Part of a small language model's weights: MLP 1728 SwiGLU, vocabulary 29432.
MLP neurons of a small language model. Each row is named by its layer, matrix (down: output weights) and neuron, and shows model dimensions 256-511. Each number is 128 + 24 x the weight over its row's rms, rounded and kept within 0 to 255. Numbers have three digits each. A neuron's up and down rows have the sign that makes its largest values positive.
After each neuron's rows, "fires before" lists the tokens most often just after its 100 highest values on Wikipedia text that the model never trained on.

L16.down795:122118122117130120123105101142122128108142133142127141122119089115137134161100151106127139133112098154111154095127154065150094167142140148095153113118107118131153180161134127146141131168182114115099141116095095085170113116149178144120138073135096092123132129123122104144147146110094100117136119121170111144175143130113137103131143114159132104117169115151114103092121147142158089185167116136120120144120151132155148118136093110139152154143101109116134118145130135138172129142139117116166134138146070161126137142145120107158158126122112127081142161127148118141103153127118129126132145089135101135134105108158154115063123100136095136122125116116119149161147138103123139140146142132126212142130109140116130118162128138138121126135128138164114122135082125117164114148132080
fires before: "\n", ")", " ", " (", "1", "}"

L16.down693:113135133145094144081099184138138146074122137110124106107125189159111124158097171104143091116103146097091132140080140133159121129104124093126129157134121107161148101135130123102146111107117119116117104131152143079132118154111117149138118113154113114139166149138129128159130132076153171139140176094154149124130152125133151110078147155112089145168138149154114123075130133080143095120110111128106163133129110124127165126139112080170110151177108153107130124116138122178111098115134120155118169152148176096122154081115143123148092141101155152103130126154116151158131128154150121078121142138091129115088151180150115148112121080138140107127153146113132085101140172111124141111145068114128109136148174081133171124152097135168108171144112110106132141161120121126171113111122144
fires before: " |", "s", "\n", " is"

L16.down1555:132125109102105134125140104107111142105115123140125142121136151135098126112090106112141097128139194087147130118126155111137094103129118154174172102109136161132141100074139138165161117150103091128130158130100160133121136134146160119086142129121101096112185149147142117124131134136153136119137163091108179106135117086119099140115107146120137056115118101120121100195099100109163133093132110106117137100134102111122194150126138166151100162139128134160153107120082147092180178105106120127121116126126093112109147117127132135105111143099122128130136151096171150121157123076109109140124146141100125165144141141177125090166098169126156108142132135084117118145101137148120080104176092065120152112142137117169115142093097133114144142112121137112137148101135155134114063133117135
fires before: " |", ")", " ("

L16.down626:153102093097126074127128140107116166135127163108088142117106121106162147171113086185116115120115141149149127111086078151110140118149119115135112109089154100114165128148191133145137161084132121131171128146159118141151132139107073140089120083148150172095110115183145134115120089129121100099157106129088137093138134149093154105072120145127091121117103097121141164123125130061141144185089093153113133147066118127120138108132123156155115147116126082107147096188128174131147131105121137152133170074169108141142110120135124078137136108101105108112118128143116073119166123109135130103123136097112137119129136123126160129151160140132121146128121088149130155123156121145153125144136133127111110115126109130131148142136078158101113160095140170145106132147128138140122142113103159
fires before: "0", "9", ")", ",", " of"

L16.down1592:083145100093135122145133123113111123109147195178185101158119127131107081108100145072131144119132136122111122169131110104113134130124153150133156133090147135117134158176148118178149164133144117144134080140143127184161115143140150175157155093118159113104132135134125134114120102149120153091141104140086095143120111107126110110118089128133126132142114133118106131106123134151109108112138112076117173104117146147094102150080110093157097165110095122169118166153133137144125126123137148091175145144132107128085109147133147094121111140090116124114098119126171130121178160167156193113163160134133126115120137148131131119162119118138071153145098105157129142087140124140128126127105090119151127097095129121141141111103138115154113105133108119080092133099120123110116108106136167
fires before: " ", "2", " |"

L16.down415:128122154160131135138136114149137148143137144141132146146107137101114134111133141084132093068104117151079187117116116096138121095150134136141145176087139141142127137137134113144119149143129143107168112167118106155147121130144116098188149139116138137137120106197143168132174154122116140115115104129082147152146139139087129106176106158108184118085130115166130105111140148081111083119119134098115147167108152102093121114120109103156122134127113094128161158154106115106151199113133147164150168140099115163138140106126116112152144152119115094106162135122147128140102115124124106113088095125106162148152152180098104090105113138141141130132117119133138139102101097173130155101138077124158127104114131136177131136124143152186149158078132147132096105103150123162093105169130142
fires before: " |", "2", " ", "|", ")"

L16.down1225:133122128140132165116107141133162094108107144153134136170093139120122159117124124126123134093168188151113121137141120104104091127119140136117103145104148149109138115120128110153099154120097112130136188120144133160150138192187077142120141098167108149121121106132187142156110135230105110142138157108091094120156112108098149100143167154129094131128135106151131117130092108158127090135127117087122132133157170085127112155159124190150079116118108123166109132197149168117167154141117124131104174136131164128161143137151126134120157149140117129141153070105155082115107064162148110125141151096156143138159106125164137150107200121147146085193096115077116143137149132119132134134156109142143108147159138147140173161159120162135131123060118143152143128116143134134135146142107160
fires before: " |", " medal", ";", " medalist", ",", ")"

L16.down529:133165128104146151102070119178099093105083157152179116089100110090142089140141084115118135114142130130121103137155156123119127136130130138137151133172157110071093104153154160109110141133099132139135137111168127156113124130184148081122120112151160140090132144127183141095115119148088172116121084110143140123142133106138100165145133156089150149110136124131073126106133112134150104117153162124105121101142132183111123126104114149139178091143116143150136144135167093101111141083114146117149140153120107110130080128165128121097133134103098145123104174139121106126139113109160112098108150055114173153115115138139102091122122120173143127103095136126118142135151137109105159115133111091154176157135120123105146159093140128120097099099115147090150158132137109138124120114128153
fires before: "6", "8", "7", "5"

L16.down1349:103144074155152113106117124152110137134120124131133139152107148145159131123133111143136086117118117097139085166131137114156128092153095128163117090163113157084107100162146135175103129139164125118110119116117105133097144156129119116151149066136113136165127159105139134099121129150079106050143148178164106140141109133112143136120131127099153153136158072118148144110081109122151142108139159091137138096140147123145089156141143115140165135116144114121129077149117135088116114086156170069116111119143116111129130147114124143095130111138109139117125152118147162108167160097112105140130115132086100149129139101147144108145116120145119101108135126091113190138145144114132119133152120132108151120115119122108160097144139112137127172130111125084098145137135075062111130147121159
fires before: "3", "4", "Ha", "2", "5"

L11.down60:116160159123151133090166118121124105094143123169137151207150086122098108148125119126122106144122138130135136093150134111124121132130154151122149140128181157123102120130164130108149101061162137102129170148134112138147163144195126164089064109172142128133121131082096135098130120118124149122142131127110110120183139081139141147130158151079114143125150150179169135101154156123147104161128142157108161162114161122131145123106143131107132102119111118162107086118128145172114143078143122122144109127157112175142142140111090150116124120108140109187095165131113114128175118114110184135151143156148129122111122091130102110124100091101084122112152121136126119130100134090143175153158144127114136155161123077138169123136099179145120172136089145114107141101074160128159119178143105
fires before: "\n", "=", "-", " ", "C", " ("

L16.down1541:102131135091126128137129084136104118156135156117102065178135156124093122130130161095149134122106132085150112137139137120157179129099176120105100066122130134146112161116161140167127143137116122140127105116077107106134107131100143166135158126144146114172126124091099143095129134102095124129126106141115193163123129143083102121084122094092138146147152121112090110145146116114167126154098163067134102127081152127129159158124116103177132141112187173096139116125128137086134153118196155117125187091118123144112097141136139104156138122121103117111100090120144139123174149109131136103126142121125131133119164137161122123079085153117081143171131141105141164129116147145117151166132124133140091124099204140149142121119112122119091130153109146124141135143115108097128123168113143
fires before: " ", "–", "2"

L7.down1135:105115119150134126113129139108119119139117120131106130119122116147141133156117122150138121120115116133142114128157111115125116134149139124127130186135093126150075140149125150138126124124104120131147151109170141125091127104157146159101151145108119168151076072111115130124129148126123082148118142134132126146113145123107129131129127097114127134130104115137094128136127151136158100149128118155164152134154140097102129166134101140102112123140136128142115108107107149160144122144153106126142096137140115142106108090136093117135083136087125151134148134124144159144150095110118165126108144121111105112102108124125138130084132138111125141105131152159122123135156137110120110107132118138074138137125151114113139145115156130145146127103127110086124108124080130141105135164125150
fires before: "|", " ", "\n"

L16.down236:143127114130147143122150135102110136129146101094125142107167154132096121117154122155127147123087107147192093092131116172105141141149107124130108172134089124085130153131147150105153143121131167120126058178171094140146109147133125103119130140151125166097107141133154149128105138122129151091090127085126113140169113146162086135131150151118121129125107105125073131128106148109151129129099134106135180156071161169145119110096130107124178135155118158129069137099112115112111121115097164094123165137134113107109141136110156099125165095126125137130132113116113171095106116104167131094102153095147152129126118114132076129132119115128127149166096130128127150158144123077125118156141134128101062150167137116102136111148084113127137174123155147125175097120129161166106132131119083
fires before: ",", ".", ")", " in"

L16.down656:099110125113176117099127136097103103128175103131134144115109109123154123145119089144142113110125152182129116111157139167132137131141149116181109080093130139129170086118163139098124161146116101129143152137164129101140169120113099075126128112151109158115168136111151150159159146135125076088129141112112130141067109136118136124104134135088136105141127148148116130116119135064145100154088152119161131101066121126116137097136138128149141132149094146133123093124142131132147089072163121116101147105128148081141144177130108081151107151097152147159151166125137089161116147090147157092128159094083159147085097143146132119129128113135149109120146129132125102142130182139114141122129092144143121118131118139137173130099161100134120106108124154129176122146070133137121131148148156
fires before: "8", "9", "7", " Strong", " No"

L16.down842:142162131098117114142105129148127115120164110151108116063093101083163149142131147107144132112118133152099139141179143171104100131154101146137135099153164114151106120088127072134123145124124149153165161134120126143114120151125108147135137099146151173110126127156135142128109121132135115135130120133111156141139093140090182059104166108096123155082133087115117103177078092102102128108054123101139117136107115111106122204117149118117151130143121176125135134109111129124145129133122159120084138113107133108109121134101138118095102129107133167222145156117118167119146095118129104086083158107099135119101132111170109096102111120129119113090164131148082159092140160113077147067137149174130144141121132113125145154131141104152091116186176142097128129118101130117098131162134125
fires before: "9", "8", "1", "7"

L11.down1221:126120169120142136118138078129129121118117148144155119161152111109101137135148150147163124138131142163085146105127162128127114130175106095124114112116165161143117098151149134097070119144128096151120170141096122122143101123137125099141129145130138135095109122161118166141122153124174103108185149155137106107151114066184136103119182124113124131087084133168160086122148130088147050142137139117153138148107148132127119131108119175135154112120105116161143085138149103158101163167211116110119114121109127121134103137085122129097108116105113144114099161102148104115123115135091137143173124146127113133115119126092105150106142119110132086105094096120118111163085172137134133122134138146133103102133082137134165101129112114137145145141178170105111133126114127159211156180123144
fires before: "===", "|", "==", "=", "R", "-"

L16.down1669:121126125186152128111128125160157148144097138155113169150125122138107102140120122086154143129119080122113105156074176106159174118127141163120170127145118152175114101105147129146176121123143127152101145082101122164130127165123154122126145169135116112128122109144137135125101145097131136132090159153172136127133122125117113144129158126095100154140121140174139088095103109121124117144147134157125081149115138152119176110138176132143144108086138125098151073147104145117114147079159154152136114112132145160112148153123123123126132136109140076114151136103096116112152117128132110106115139134119143181132099105139111114149130112124130094168122137171095097136142166160097177170134109160146131121130114101128141114168163130096144116129143063119098091115126145145140076113138111
fires before: "\n", "==", "-", "==="

L16.down1193:104099172146144144112159101148116111137136131159098135134130120141133141135134134099087058157133179126135121104090147116165121133129142135136152107116132129110129138081143100168137130127118167122132135138079115093099124127135106114134142115088140100142123094116145116138124142122119136163140147128150112170111099128105117110114102110131169135102109162150149099144156107167120131087159126137162169106129130125161128125118122119087077120109125143165133117153135137152109134157111095163105139128123103112138186100113122133146121179155076158130110119167184123172170086128114175136139092097140157161130124130153134125146121108130113138111126128136127131107148088135180123096160122098114102075149126159139124107101103109113104120096137133110126119122168109091151161132115057
fires before: ")", " is", "%", "2", " (", " was"

L16.down1136:145121124108129150135116179172147104132115137085124104113111132121114147131136137139144112109135112138113128127097092167126119136127142152145095072075097138159118128126108124155148122125110151110108110096139127099112151166122106171124110151151137124120125123112155132124139144121084141124151118154105087129172130072096133129110107141148182125127143148134156093121108109136140167172125067105148161148100143129131166119146096152135107122176109140093105159152124125107153160078117101133152114121154117144124133108135137128156149124106146118106118107120118129080129128103118114156104127115158172106125082075101131118127154079130110101105092149169097116073144157140154124170126112143130138093112131114105139109126131163151078146155134131138160125157140193093125134182122148
fires before: "1", "9", "8", "0", "6", "5"

L16.down59:108165142149164127142165110183117197105096172133140125103143102118111136124106104112110077134148120090102144077157109141123118153137159134139117169100106136117126179136133115115160103101130107096142112160132120142186113134153138138127183128126129141107122162143123157142113120103154104117126132145102121123135087085114146124117126153107148096128120184138127108126148111064130121133136119136127113093116119131108105116120107116144122126135123128118119169115123089151114103104128143192131140165134147134106164141109137124109129129099136152139118159137160133118084129124116140151122134138159149087084188135114122146132107114111176155104137140133097104132108141139141138090138097121139128148132154110127096160091129090153117151129167127157161106098088143117161088148097114
fires before: ".", " |", " of"

L16.down1289:082152160145151131072185109153114114158143151166122114132109103091068162062185122129077105132142125116109124144145142066156154178106160114118137129116141141148139157123137125120164108118127091148123101156096159113130098098139148129089112137156165115175146189141104142137129113111121140122107135126160170137114165092158146107152114097116126139123115131110122105140141118137120093124165196134113156078184123096097120117109163100164132169116109142061138204140102105128125122079143147121127125153103101140175151140091122105150112079148114086115131124095167164115125122120127112136118095134115169154151184153153099145137122129139140138148131143114126165156115104131146109148147157096159162120147149137126124110132135152134119093150128117158155134145130100121119101114111110
fires before: "2", "4", "9", "1", "3", "6"

L16.down608:108138170093139151087155123127118152133104101142101123153117161107119163123118116081126140163147123104116177135097126134133159155112137169085159114119132112084127105110150122157115135141126104117143170122161121114095116137098164106119113116137148153133153106116144183112149147107081134135116135175115170124105140144113101143147130144129132162089139113138115149107156137136179152103102137139123137105148092127127138098135109131142128113151131141165162131100157157121091131166146141160133110162123176151134145156159138145104142149113134076122123171162117117154133181134143134128143064109157140153126126122111145139139113144091130117127165153134145126113172115156155129157125106074099145075112127174179135151168108149113146071150116115111104186139129128115166136121108121
fires before: " (", " a", ")", " mi", " an"